From a checkpoint of a small transformer trained on Wikipedia.
Architecture: RMSNorm after each block, untied embeddings.
Training: a variant of Muon for these matrices, 515M tokens.
MLP neurons of a small language model. Each row is named by its layer, matrix (gate and up: input weights) and neuron, and shows model dimensions 16-111. Each number is 128 + 24 x the weight over its row's rms, rounded and kept within 0 to 255. Numbers have three digits each. A neuron's up and down rows have the sign that makes its largest values positive.
A block is one neuron, or neurons of one layer that tend to fire together. After each block is what it responds to, as a language model described it from the Wikipedia text at the highest values.

L7.gate760:137096134129123123145127128142083121123154144140126134130134166157134130128100102134113152127154085107145099147111151120130127163170117135134135142171130160116160127144087113127137086132156099125137170147112134127140149169169158101122142159147091074123101116120096158095169114149125169174
L7.up760:129147116115093122109146102127097138121131146111179129101121124126109122116111138127118095149156181131167145146141104143131146127165134101111090159139155090110118147113079132121095132162112173103122134149146156138161139174112164127103116129141152151117150146121124110118122171144145147116
L7.gate870:136123116144128160133115119065074074116112161109126140099095149123101137085128153160154119154144125152119120116147128135124108105070127155149141148122133131134140148096123125125123176107166151117144141144118129124143149125104116149129153160176126119122140102093177116087137157158104143123
L7.up870:096104122154121158164101071098104094053099158105120141109099106143133119151088148153130142115135172151169089088080147139142114131124140115124127132133126160126110091156128158132138135142143134109108115126107125131121146137122095143094103120204141115131173146148130129124159121140133099158
Numeric quantity digits. Leading digits of numbers giving quantities or measurements in prose and table cells, such as 98 × 431 mm, 58 hp, 43,801.

L5.gate245:110123120155082159083112111132143099113126131069159104128114171088165123148125093138129044108101150143135138121105134149131146135133092094122121145161098086094094134139153145121093165121128109105120132136125144163115139135151124147144119158142113096146141149129148158142122119109144149096
L5.up245:170129122112127096131126104144090146163078170107142136140120152132149134078176119106113144107125133116160128120113157137128097128157129147152136118120117087142156164133105098107072142126169134157121098111146126136176114132111078145138123078154112102113142131176137122163129124089117115121
L5.gate404:144118111129113115108078106108141117119083124139118131140104127145137145095156091123128124088139095083162130134111138102109135086128132113142148078152123105121096137140113102091113154134180103105128114143128134137181124132103107117142130117162088105084136136156152110108103083153143100142
L5.up404:101127084198124131093104117121123101117107124131108084175167117121131106080116170125118115112147064082118091122117112132127143147125120118138108151119116134173144157121149177141106118064096089118141119099115149150116159140141168098150142127147157062199169103130106129129116119133065096154
L5.gate522:119114135090049139141119168152148145112112136159099174132122132138126098124098140137163110128121129094131124138137085153122100140136081155126128109101107087108092108168099163119066083088144114077096117146134142150116124151083209132166094143162144128153140091124135091126099133131124112133
L5.up522:091137139132138131154118165095107095132134098122117106108124202114179136127090159132123142158102129155133169105114110104095176115106115085164076139146125177132127128138134147116125121125119110143065098096135114109148140152135153126128150142130118118124187113151142162098113119126137100131
L5.gate705:150099081127103148102095123131141111142097139128114145157103149119186125130127119103109126136151107104160059117097120166138142142108149150092128125119147139100107122167154178128120149107161107106123092131128159122149149125115128145134133097129130117124165136104134125159133078079154139144
L5.up705:095149080127100107155093113124114085123137114128127146153107148123146074065121175145117125101121130154132121101131143139087114136100139109131156124111121138112141135113138107148105108113114116085134123107149170146142112081172159133127140137135137100122155108124081119127140164104104127133
Process and activity nouns. Abstract nouns for processes or activities, such as production, development, creation, construction, and training, often opening a sentence or section heading.

L5.gate182:152170101165104129139089160131053095096154125102105144106099098134109175132143117100154107113123125126176150131094136112139158144121117172125159141134112127166141162104101130128138116135130120149079063169124109164085128152123101146109175098127127159117126138113130133120124152140080118113
L5.up182:103097098125099085145107107156100093122138155104139109107112127102128134115156112128146123139108108114139117104131158139158149106109129105142163124112125121145187163104126122145130126099083145131140105133100110145189128110144117154111132110153075116123094140110118138150124144119144088109
L5.gate569:174104097134117119173097111147134130123142143132115133126153128132145107117134107132149103147130072135075106138111093129149096064127154118172124119137116142149168139121122151181095166161108099103151167136124142094104152162115105170133147105155112161150107148110071106140102103151174121100
L5.up569:161123112159110117169114106145161111092171100159118141149140118131131125130158097162123127103130124131109140157155129150157118096117139138163132153132119151142119139111127120160136161139105109118159161139141133141148137123104106156156183097138114142145080141114092096121115105163159113125
L5.gate841:107170130131156130112159134135123124119132177118104096139151128102085096130136102129172090137120137164083095125140130167134147139172173117143141117123112131157169068153143129113126156108113121175120159144085122139093127086117135143113099124134187132154128118141133143174132122148114105160
L5.up841:137119168122170130147102136154078149128121119148135200169116131162116125135133158089135145118129106115125113168134104092130165093153095150173149166120134162118170096145157150118106136140124101139112111168122159146125123162141147152150115098157153128101129130133092115105147097141143111139
L5.gate964:050152164148129147120093102131152112125125120140155179126121140121131095157133141131116173139128115125108071142115169100104125107124159131155139116111144120100158123148087156105100135124150095094156151125133132118095115149144121134125096157145167123132145103115140125153139148167153126099
L5.up964:148097127137113131126104121087102106129160107148147153087140103090120124141138144122138158150133151155088072141122167117125140069138131155151168155135082155094152097123093119120116155086138094094167144137096124142135134137140133132112120132154167124175127148121132106162129105139128077146
Personal surname endings. Surnames, or the last piece of a multi-token surname, completing a full person name in tables, lists and prose, such as Callahan, Anderson, Earhart.

L6.gate68:172120151137138142119148088109186117100113125109114132105123129121110160180111114136125099117132092113107171104133101108142111118126109138091100126165125134136115149107094146136133097132124109133120150145140144144079130104139136121174115137137112126105149147091139094102137147166140100114
L6.up68:132085126143112148133148085103178159157160166119166141128148125167140124168106119097140164087070094120114168091103170134151137117156114109142126107126116134095101140119063146169133088164159131166100133130116156111149090098106159171129099123107124129130155115146133079095105178156130135106
L6.gate228:135163123158103080141078089139112084128122129162149136142092135087118155134101144131124140138114125124109138150128155134185121132152117093140127135128114114112108140153091152163111106136084099110140115111096133112172118163117140165105097095148148178148096125111131132113139087118133142135
L6.up228:140109133146166141128096159151148110130084127130079111138124165084133130139127120168176133142180113101120131149128124114108143149116116107132130128120077143122125139153143173148095094113106132133078105166140121119132088132085120170162147093164159117165136128111124174153146183098135112113
L6.gate270:146130141137116151113100144098159121122126110129135116121134116145145150141126137140123107150156092107146146142119133132103150146127104133122150089111115115108106121141153159104065128148077090094116101132133124138101124157138140069101149114122114117133144151128079153176089127135153143116
L6.up270:136151137130108103147095162137074091139073137153168155100108113164142071100127105127138138164080112095146118104127137137105156134151130109142118146081110111149091124140110098128109132145091121134162110086110107115074131150152096101145124167108129124141152139182117066194135105112130132102
L6.gate474:177101153155159090098065120103160141127063135133178129085103183132184100161112132129091116151118179118154117108089138154130153102104124110125130111153144123142123174141126129116122122151148050085131108108129092144123185109152163131074166112146144096136111146145090156122148150131140150070
L6.up474:128136160110119147111109158127110121143086112092134116068101139078174102135122153128117091104110111132149135095121116124124112120098122118110101100123154144147111131126116123134142109109111073114101119119170120122164201126129115119123149099118104113161117148096133111114130114126122101163
L6.gate515:178140121100122128119138118103147160128115158155150155089130119109105168094062118138163115130134077104097114131125121156115090131133095130147117165092118133126132125153134129113084090093128122120108091115146104153147141154145121129125143138154099125157150090108088153086093121107128083121
L6.up515:141092131153125143118154112121168103126091153148106127119139150127131120120140131154134110139123130142136129149121057108122131119129110141150129138090110119165066100129111188140106108150109088144136082164117138113145132163096164132187105131120086119134136150134140166122153106156091116165
L6.gate586:143118139098144139142151141098100145129119143081090148108147117107124118125099107147106130115071153106126157175152114121120159137101127132136095102162135092103097125147114110125100110130128107143129110126136119148157158114161084158100088167148094117092120134147072142142158127123131156092
L6.up586:162144148136087125107097104118117137163126119133144130141118122116122151082124139127096141136144126092146116147163124100151163110125076077121120113133124099168151145135169124145120133111114132115098155111115159149167090139166158159115141117154105132125106112134122150176076164125152116128
L6.gate727:155125118111125108114078152151123142133126128118125132136117126133122134142113144091132153127151121085155130115117101129122140101158072137143113147104117115135100164153112147125165157104117092147184103114116200119121144130091106145145139169124097149124134107150129133157144160154159147126
L6.up727:139164117106139113114122115101115107058128136145149132138131163141169154057108147116187100167127107115082097157142089157102146122165129119132125120135147129130103134117127146133136164143154111117116158103130162075155134122139118107104078129118099112184106076095113084128110165119142140146
L6.gate992:181106110111104140147119097101149105150106085130151133126127140137138147143075129139135103128119135113142108132113098168134147083168141133107113076127140117116100146146147121143135096102140097124125135111090135152121128135140121147138116172126127128120157080132148101106152064088083134127
L6.up992:133146152118070165138158097154150118127123130132127103119122112156163133129111107124131093141090147104172112076097116117138100123148069105102144092150100096120123185142143127176145156125124107137158108106123085129136156119176100119104150160128097138115112114064106113140105088089096133113
Abstract mass nouns. Abstract or mass nouns, often nominalizations, opening a noun phrase that continues with of or a modifier, such as production costs, approval, concentration of, treatment.

L7.gate182:120158118159162112140076104139162168166153120134122140121175103126107119100145139123181124149110108137104156142128135138088143084132094109146124132108098138098152138130098119138124149155100147151099111117122146102127073129145094114096144133120105119135103108095082163119126108129110118163
L7.up182:135071145152120135171126089146196111141081132131119139114099135148120149070105131145092123170118138095126151129123141139113140133143131107139124149138133136172139106166132116148158100133153157103088151153080114171128120145166110119104139066158125130109099114126138104129131106143124084171
L7.gate239:149086114144106136178136147101107109131093111109168140106135139122087137115119118140133122154136128170118177117108109148127125158144137140121124145073130153144119055117126144195175122137138120119138104108115139114127112137173113109068168116139160129120119138133156158131142101080112109184
L7.up239:173113158148091127128130148109131182168139130142097114144120091095173127140134136090132091132099131121127126141112105152121143097137111087130150152134119105075132154099125123153137140125120088191140116126147136158132123117147143155111155119126118136104128156098104110125125124164140118128
Year completing temporal phrase. Year numbers and year ranges ending a date phrase, often after in or on a day-month, such as in 1978, 5 March 1938, (2010), 1992–93.

L7.gate106:153145096139118112137130139113119089127127131100122110155104116113145102146151078149115136097120069117143081146121142138155120123127108174118161139099075143145157126136092119077145139140120129087137170109114136110077082117116085128124127130126110145150112104157142108132124102098105095096
L7.up106:126141083139113131137154135130176121139110096128104161144115094177136106115118093126062148114159134138135114133135161143115132134101160155136131132121090166106192146156093149138130111112123147135142155106100101133110104130134086154109116123143110087181151128184126123148095135099149161145
L7.gate588:151137186126070110123141118129146114127123102128126115115132075104131098104115144161148099111117105135111076127138135083159185073149118108148119163154103138152130152163138122151163109108133102112125187122114129169123128099156131149160110141127171109169132157153147074151117119104112080098
L7.up588:144176116145099161097113156104130121136132189129146139143144096112118108131151075118111122113141132139134133074104171159127141112173101114146133159109131086124176127149165120129128162165117109151142153145105164179128133138129120109149118145125138129158141124107134071129156138120169138110
Person name as subject. Final token of a person's name, often a surname, standing as sentence subject before a verb or possessive, e.g. Gomez's, Archer and, Stojković was.

L5.gate333:118144120134156142180137147134107107144142104126121127132127142170086154163114092088122124086165124107151149168134119155091140126112087132073101145088167112112139121124123142129142104148137124112136072118188155143110129124138121141127137091127149160126087152114105137104119133079101135171
L5.up333:120125081129145142136128104109108122121103084078146112136149115174088078104099131125152123140159136097165159159113101146087133120104147113131133114137140112099157108156126170167129102174124147129130105103154137113091161137113126140127117123147142145107131127076137131165126124097121133146
L5.gate424:123174152169101080094131122135119163127092128142114117146127109128125109125101092134164133124110093120098126169109118094138143150122129096068137141114141157170117131107128142112172173165128146183085106106181143099095115094097100128105132116143109122110111161121132129120127113071098120111
L5.up424:100113081138087157118091103123120185122150145084144088089108170133115148118130117138112116168132129135132140125127167155114172118096133103152163140178154127127088131089137111132116153135142130102135113133145154125117169103084135171123147122141169088151108124135137123099134132091077149163
L5.gate618:120124171141128101066093198118108139113166125133125122139135119152109116111110143098072071135075090108094134119123125126106111082109134123150120191138130138092134133102096154136135183095128112115144101143099099149113124107151103135122151162122134101127100104143139106117114125142153165127
L5.up618:112104168161141153096132152128138119125113183154132140143164125166133164088138102105135123137126074105109154116121113099081134088148138148120126133086119123102144130125109140167148096117176137123080138115123131123113135148111154104122150094131131157087113116104133118169103111110144145137
L5.gate886:122160130176169148112137114142081129140106121137098149121110129132111129125143137154156141151145130099142115164135122114109085058124135089116122138160135125118145103100105151161105103120130131146126104113169129140123095172136119118118142118136089088147095101146122106120119083172133126105
L5.up886:116144106169164139098131140135125129158115117121110114140085149092124141168103129120147126116153102068123130165099107119088088155144103082114126125116124140126142143119159132156089110116111135120164104126146114161116146124166160145153171127132152111146144105107141140114128106124134148144
Years ending list entries. Year tokens, often in parentheses, that close an item in filmographies, discographies, award lists and tables, such as Big (1988) or "in 1910". Also fires on table-cell pipes and dashes that separate fields.

L7.gate87:148112120149112107122115131117164080138092137158119086115126159185135087138170113116121161122113166127094169103093073155119113096148134136161107078108162097134134102165121147143137103113110114165100149126147143132123123141165117131127093113147111137165088109129088117100119114167154096121
L7.up87:186114075086082086110110117144136131108124109140127123115149132114130123122112158140122116093168171070152106118154088131136110156137149155102155095105168127121145138168119134147096126110113126124130153149136114124117129096085171084075092092128117135154140113124121076092140098124115120079
L7.gate629:107092127124097164075097154190102084118118124136167144134186110103086166144122125129157147145127121147128120090136116090151149132155118122116101085134131130102132099157096104164124120129157098138128104149073100116124113141108157135146153145143132101144138147132134132165169111155109114139
L7.up629:116154130130117131112133147148135091109104117122151144110137130144141140151125163177158114141099136105179131131136119124113115123121109169107109118127099116105170131139098182115099131132133147134143132132164127130149128146107137140086130145119130071149106125119144159126158089168130133099
Event/process nouns. Nouns naming an action, process or event, often -ation/-ion words after "the", such as assassination, restoration, construction, landing, excavation.

L6.gate102:104136141143132121080098014141121103076143143137070159090096151151061144123108138146140127127131105134143127106104103171114106165094160118129114142093103122126129133095149133107121147142129120115123143179123103104130155134127167115124155130148143127124135160140099137126115112190124168149
L6.up102:126081117136154131163106104134129159174138151087099139107130146145102189135137159125126125112119149159125091129155147169147122160109171134142088098118113099129105183105108105164109145110158127108096150091167133150159111158141156157104161153127143154139132120069110090134079147117175133109
L6.gate208:165061147141107157099115120156125118144186137162149119112135141077161128108110116143146170141166129159146149090087080149129117141130143146099102156140163126118135124191122165127135163139105137165108140126131154130079133137101137154123090176141164086152118129150133060119113112128150118120
L6.up208:152110151145160133101163192154104139110077145157133091104126091103149126126096096133142161117150149106146134091157112160110134129099150150115150124099093153144154134157132123090135136119117135119166055163109121130133126117133119148061108120135131133143126123126101137092162124152135148196
L6.gate470:144125129172115102147127103142107122103153137118159115110122164158146136119124086163114136161182081125112094106077128168117140129146149140160094085129130090152102131137136128100092122154141119105091104132109162152155112153133148061136159099173123173095124084138137164112136148155159122124
L6.up470:121107132133148122127145141117081118164119152120125147131136118131140134109115116096133105154148109141127141153126138106133161123136108148153132109139114111183115125186169128109163114144134113120142205150116169127128148100112141133127118153163174160113097134104126142147091120211127111135
L6.gate710:132115149074118110113147138117175162095145104096141123123114136136102148102082116173088109179133133148113076149136143149153097146113168093108135108155131108131128119126128182159128071108096143114124082092115150164182110144111157162142122141154159154182143119134108164134134098119133141112
L6.up710:105134191114162093146164106103096079153142143144121109154123165089072090147113114108169135101153142126149158116155098134102168151124127100135159080155141153146139162116140123116118097164142093115143143137114101108135124103141148113114160118133185113123094146143121116120114126115125121178
L6.gate796:137139134115094142146133141130087127126146121123126182133150146124110123113099157135117160129114150138145125097103127100146112144143112186122103110111149144149125086087129110118097090102163155158119164147094123114176151092146189116142139119106099141122149101095111147121135141162140118131
L6.up796:105118104119102109149090106147101106119126112125110175146144108164128157135119115131071139117147146112089108113141140064137125132098142110122115135099127146105143092091135088127146101120104104134110122141120145127172102176141150113153129141139144136138135144116171160135113150123140129138
L6.gate860:141091126172105143154147110118116138093126115169104108116119142107108168078152059136119135175135116145121112123134132164134108139117137126075129122135106172112104100129138111167123148156126121196128133113136102147054109082127164110104094136137134149153080171119112104143119110119150116154
L6.up860:162075117145097095115142136128120082128152130093128179118120143132143108112109106102145110099125151168131153109121122121145123139095133147155117151123121094112126113127122127112096132118095137117091169123120106185168153110171125105092124159111176062172141105154168174111111135133157081103
L6.gate919:142127139112119128149120108094101173123138123096112145137087137149111108166077129110110102112120108156133171151133129173111122082165115134116128150114104134145123149159114124121119133140133111121149160138119096113140119141111134138109104132160135216114093121084093108128124127122141095098
L6.up919:142101133142085179116158136122133117097126134089156137126123112196103150106106156105171122100124133126135082096121131157149111161134123153120129126119171122114153166137137110119130086156145118127099108152129135151115165091106170128115125121132118109140138105133088128137139157128151135103
L6.gate1001:135125115141117115116147102150096112110148134133141121108147108088138150125145158117134137131177121146118130150122148106141136098119104133129105108115172181152130112136094102141144106112150118146152107152139125130117157146091137141173143093095145097099145111153120159113162143113147183151
L6.up1001:156116138127082127121172157118106113098143116161095141094129146153127139092144101144081145137152121133098114176111158124121133130122109131146086154171146109134121127116137104111168178114109118132135132148141103138125141134146114125122168151132104084098165138162100140131129138111112117128
Quantity numbers in prose. Number tokens (digits or number words) beginning a count or date in running text, usually after prepositions or verbs, e.g. over 18 months, carry 70 passengers, on 4 March; also middle initials in names.

L6.gate166:096128178142092078123105108134136119125146096125097089143154153067156111157132128122146119126139101141128088157102135111133114128111160162167117176078086124113117094175123119156180122084141131106127165141135106141147138111199115150135138121129120105129100145116121118129146136140111086141
L6.up166:119152136138137087108115103136156129153146140155131116110143132118139086194161133110135148146125165145120095109118123101115116089119121156154123121093103087154136109137150082142123111095147085151119158152137144120141126158127150183142100105097192163164122134132130145164139147140136079118
L6.gate182:077189127178106126121151145130107140123124144143134106115135140136101082149141127131084148120154141144122062120111135098141149128141145150161151147104122144145163087150172123176168109148135078106128166138128139123158142123122150143120120128135154115173156128141108137151174110117134048095
L6.up182:102158148119112115117134142119150158103148120140127104147125112127134130123110163148101155152131118084115042111133175101132150135157156137112113135064114163155136132140158102147185094145155096102090156112101119124120148141182154108140072118138151089154121155120118152121164106101114052115
L6.gate319:127102119135110123128122085156137125121151126128103089149076112108174140173178152110146155116104136116133112118100153103150178151131154129106071186109122131123124129153131138146178125133176063133130136092178128149118099092098185113129115121113125131135107144131109116107122129140111071124
L6.up319:109126150173098120099094059128094110110112125149148135115140139116124151133141133103124122134157110142088128100109128097179074133106095103117067085133101113106133132121083135132114122118136155141106162078125130142171119087121104109132095113133141086112153133111132141136148115113095143112
L6.gate375:134102137121110130090154113129119140118143119099125101153160135103143140130174134107124134170127118128130093124123120140138164108166137177094128114124097157148193126105115137128146094132057147130149167121153131157152076112167115146173117149143139106146144092141095160155123151101093130132
L6.up375:105118109162115148102165112125144138139097091136134149136158103152121122116121103146096158164126116147122093126149135152138151149128143126120134120118118127136118153123157122202141138137167152126105094117065122154074150106158128073124105143106140121115135122101122137183147141176145122129
L6.gate394:120107113120139142105144128127097117126127140147158125153101132131148107127142107132139129088138127102131113142157113115111129111170109123134163138133079197151101140160138097114162131151131103133159149097126127151122084103158136128112135086130125120173097135141136134149103120136100101073
L6.up394:100102154139131108075111119125083096132112138158114123126129131142125118117135127144103091106135134102137118131119141128150122131144114125152180145152082157158130151127110113116147131149127100129115118090101142145124107103143180167083136119185105121178154159108156099153147115152083110069
L6.gate577:126141103155140117095112135133159160127119130095093099129107106128143127146098136155154148128147138129153117142070127139102117109129093092096124161141100182087084141129172131145137101108103136187133145133127115183170139099133140132149142131121158148165154119148105111120146114138168083155
L6.up577:113161136145125124162149141129125140157152140105120150153155140178096122163109143128148168087142088140176119127136161126165131087054158118103154140154113098171135137128115135111121094163101131126099162138153151131110099159136098106144155147107121101144147153113092124102133176129144103090
L6.gate738:119151157149080093129102141129124125108147132102128090106130107134135103114111135133137162128103106135128097134076130085152150128119134146164119110120120095174138134134153164179141115153152136109103151101129144136139142115156138131177146085119161136164161150118142122159156146170110077085
L6.up738:158152117148110112112142123129180124137114116114154137099111090128147120095123126124138170137121110145164108131077145149135126133128129129150145161107137126156131145159137146116155131142170135114102145113108117090102108124174125121101117097128144172125119138148120153129121111148164085111
L6.gate761:173085147090106076160092141154052059098119103128128128136114118109084147149107102139136110152111111136142117118144124130095162145162139085185123120106111101106109110149149112111105144111147162134103112129130089111181115144152155117149133095078131130153097116135092111138152136113159128096
L6.up761:155148116099145086100104107149112098133145128131151131144111137156141121099141125128169153104091126120138168132096135153129119159129121158128133136141130174134106094150120080073119142128099108161115143113100130135105097120121110131150128119142121102166152128139120149121147130124149050130
Person surname endings. Fires on the last token of a person's surname, whole or as a final word piece, after a first name: Wilson, Ferguson, Zand-berg, Kam-inski.

L5.gate534:127113108096154116185116122126091174140147096106140089126172171133100158135116138150142084173096096098122145137142145112119121118099169179110165150157101174098195143124118100153113172110113121114122110133107126092131097126100144125159139145161181122126163164122124126114123080105112145159
L5.up534:145132122108140092134189179122111153133114128125134117117155164131128132131111139140136146187126100105119120129140122114152120140123149143102109111157112123135141151090110100138095114117138135110115120108099111122137118133106110142132138121101164120136108165091112137094126106117111126129
L5.gate573:119144161125109145157137137126089092098105111112131145114108131149130136174156118102178171122113083142084105124104178121155182113128102101094167072123123133147140130187105117141141126109130142163110121146082147136144096132132136115180106103163125140069150117127111121122136130105168103151
L5.up573:123108137122122137122156123144149123116106168115149101124138130087105096160127084149072111119124136113117117125123158137150116089137165136112099171140168117074122109152169128169111130154134061181079159103150130181140127130171099099140135116130126107104149109126075134121148141134098126143
L5.gate687:091143099168097094107161101125126102112109163122119079103103144135158075115126127093125091128167121136152118127122109179105121159137137166103141159123124158116112131170116103169130122103147159142120173103158142172159114114137142094100169140148071124142133125102122122094133148129140092175
L5.up687:126088132109098137116185104084160097126172157077128166108105125132088117090090152172128088139112135151138142124099116132136120105106140188091111111123139118173144167116114089160104116139117113166108110139174150141083117162147130123155119140164095172132070099162119121106166090120112156094
L5.gate915:194132129124138133152110163122099131113110117129150113137136139138151181163121101100129145183154094156108103093135146151146147125106138136110162100100132132120136141154094132142148078132135106156123149130171080110119084155112105125174104115099122133105138115111124130075165087111087145179
L5.up915:165150136092109127144136117103113140155123114116156105136130132149106172112140140125176097140142127148108141128170157154127173079144127162087128139135154186112158158136109103156161094117109109145139140118131107092129114108142145101117130150135175124161138119157135150131099108084119105100
Quantity number completions. Final pieces of numeric values, such as decimal or thousands parts like 2'6.1', 12',261', 14'.2' m, in population, vote-percentage and measurement statistics; also number words like six, nine.

L6.gate278:063123095151131139140126132111052128164123153176083138132119126143147085125085087132126109135094157144138109108116153104137111108142157108150146136141144124135146117122173175114081123138089124201121100140097142133138132150149107155094137066157186123126103084111098133137143153147147123128
L6.up278:108128134105148083084140102177131136105143147115125116138097094090175136146108165082111131167118130099139105133139088144100135091196124084128136145126153152131117117131160169134164106072118158089126111130114137124129064118165156112124165097124158115110106081121108133155104120136131115109
L6.gate341:091136123129133128171154129117142158116114129144124111145128063164112141146134135103131113154119132145112120151095101142172125127136062140114145109119176135144156122103174108129119106148084121145106119140131135118115158103130096164096054139138156119115147174138157161131128133136162157058
L6.up341:119129112166134123141147083120122140082135135120120119085126099159113141138114164123094115127108150167140148124109136134139120142159101049133164125111146109177135116140121171140138104138086150139145142074157114120147177118112114139114104114163127111151115118167144154114087135109131102162
L6.gate458:165134144174102171151128110119110142111177132153126142112154136151161108176146086090162144139161148111132115117161159164114077171141150158119125117112124144171102121084105178110119122124143098149073124146133118109125135103178150145139109121124149125133104098125084096140130068072117146107
L6.up458:161115135123122157126085149136146152168157122134156155110125123120157110172124162129105183125119105098120121148105106140104121140093158081108127141150089113112090111098118135145134125128118104139099096132096153124123125146148116138138179117170141165138111085127107085140160093138121124170
L6.gate576:126088172138073141150104130107083094133096147144163158144107114171189118095126089141078127150115154149110151132135142142132111154126116075151119101101126144115144153128128122135117130119138140142137095110128113137129103117157133166126152074156111093154136130146189141150111066111118091142
L6.up576:155092118120079127151105148109131128106107103127117103110166092136134133122097169132131141169124152155129148150133150131092161124136163076137144153132141121123087110127167131137104081099109113124097125100106129079131182114105114126124107148156143095128120134104139130086138125087122117143
L6.gate607:136108141111104136159131104178105110162120115082113155094101126113084120158123098150122111132115154143108086118127161124170167150101138104155095093136148133119138091112133117146107111104117139153099114102148184122157134149164120132124153130155144140098106107100136125108130122090119161144
L6.up607:162104094140136115163143143131158079133132116124155134119165115155110092122155099141129134149114158106138089107111110130131125156122152139175164127132082125107138109103133151135163124160103144164154121121150170122155111185116100130154185111154121114096088147152143176155171129160131126147
L6.gate653:191150125145127157105128117103068150132128152113132092131107135155145046129144122115104113121126112138104129172155117092149090129160111114117143107163146145151172117119131134171114124108166091124100136122165128126140203062184156136096142121169149113131088105126100134117151151144107178097
L6.up653:123130124107145171159176144150081146124114125143127147138145151073110151120144123124101117113095114083161110138152150131087116123119095124094124151123114130098114140128142164116151119151128137131148110094131173139103122110142130106110102153155111099151163105149131140140103107081157115152
L6.gate656:112070087140090089172108131139099130143094132141156126133088100132106151126143127143151112144134150131094170143138096165150137168112107122084147119158119133123148123126111192150149115137114128132131150147132170103154127138090105095097127092137125102161103079171121156141107167105114113082
L6.up656:121158109139133123177164122115118085154101119127171155132141117124168107144152137137146127125110131110173154137172104134114144134097118104118136150141122121128106121103152112103149081106082101135096100119094103138130131129147160144141141164155160135109139149128118134102162113102141132150
L6.gate894:124124129130129125145145097113106116116122134096138119128107136160148134137140100119098128157096164163112130104098140135125089150102070108113140143126144159152112110142160148148129138097119121100123121079151175100149139153130115083165162133152130154107129124107101127140136144161137111084
L6.up894:085140124107133137138103088106106097131108109107185141136101138139169144119084154095082194149094147141150111136124143106173132119131141122117132131175132103160108119088136150114118118133109131117097098077127129111110118139141096110123144122095192103104152112104105181148156109116178144124
Closing dates and clause ends. Fires on year tokens and closing parentheses ending citations or list entries, e.g. "(1936)", "(1872)", "in 1920", plus reporting verbs like said, notes.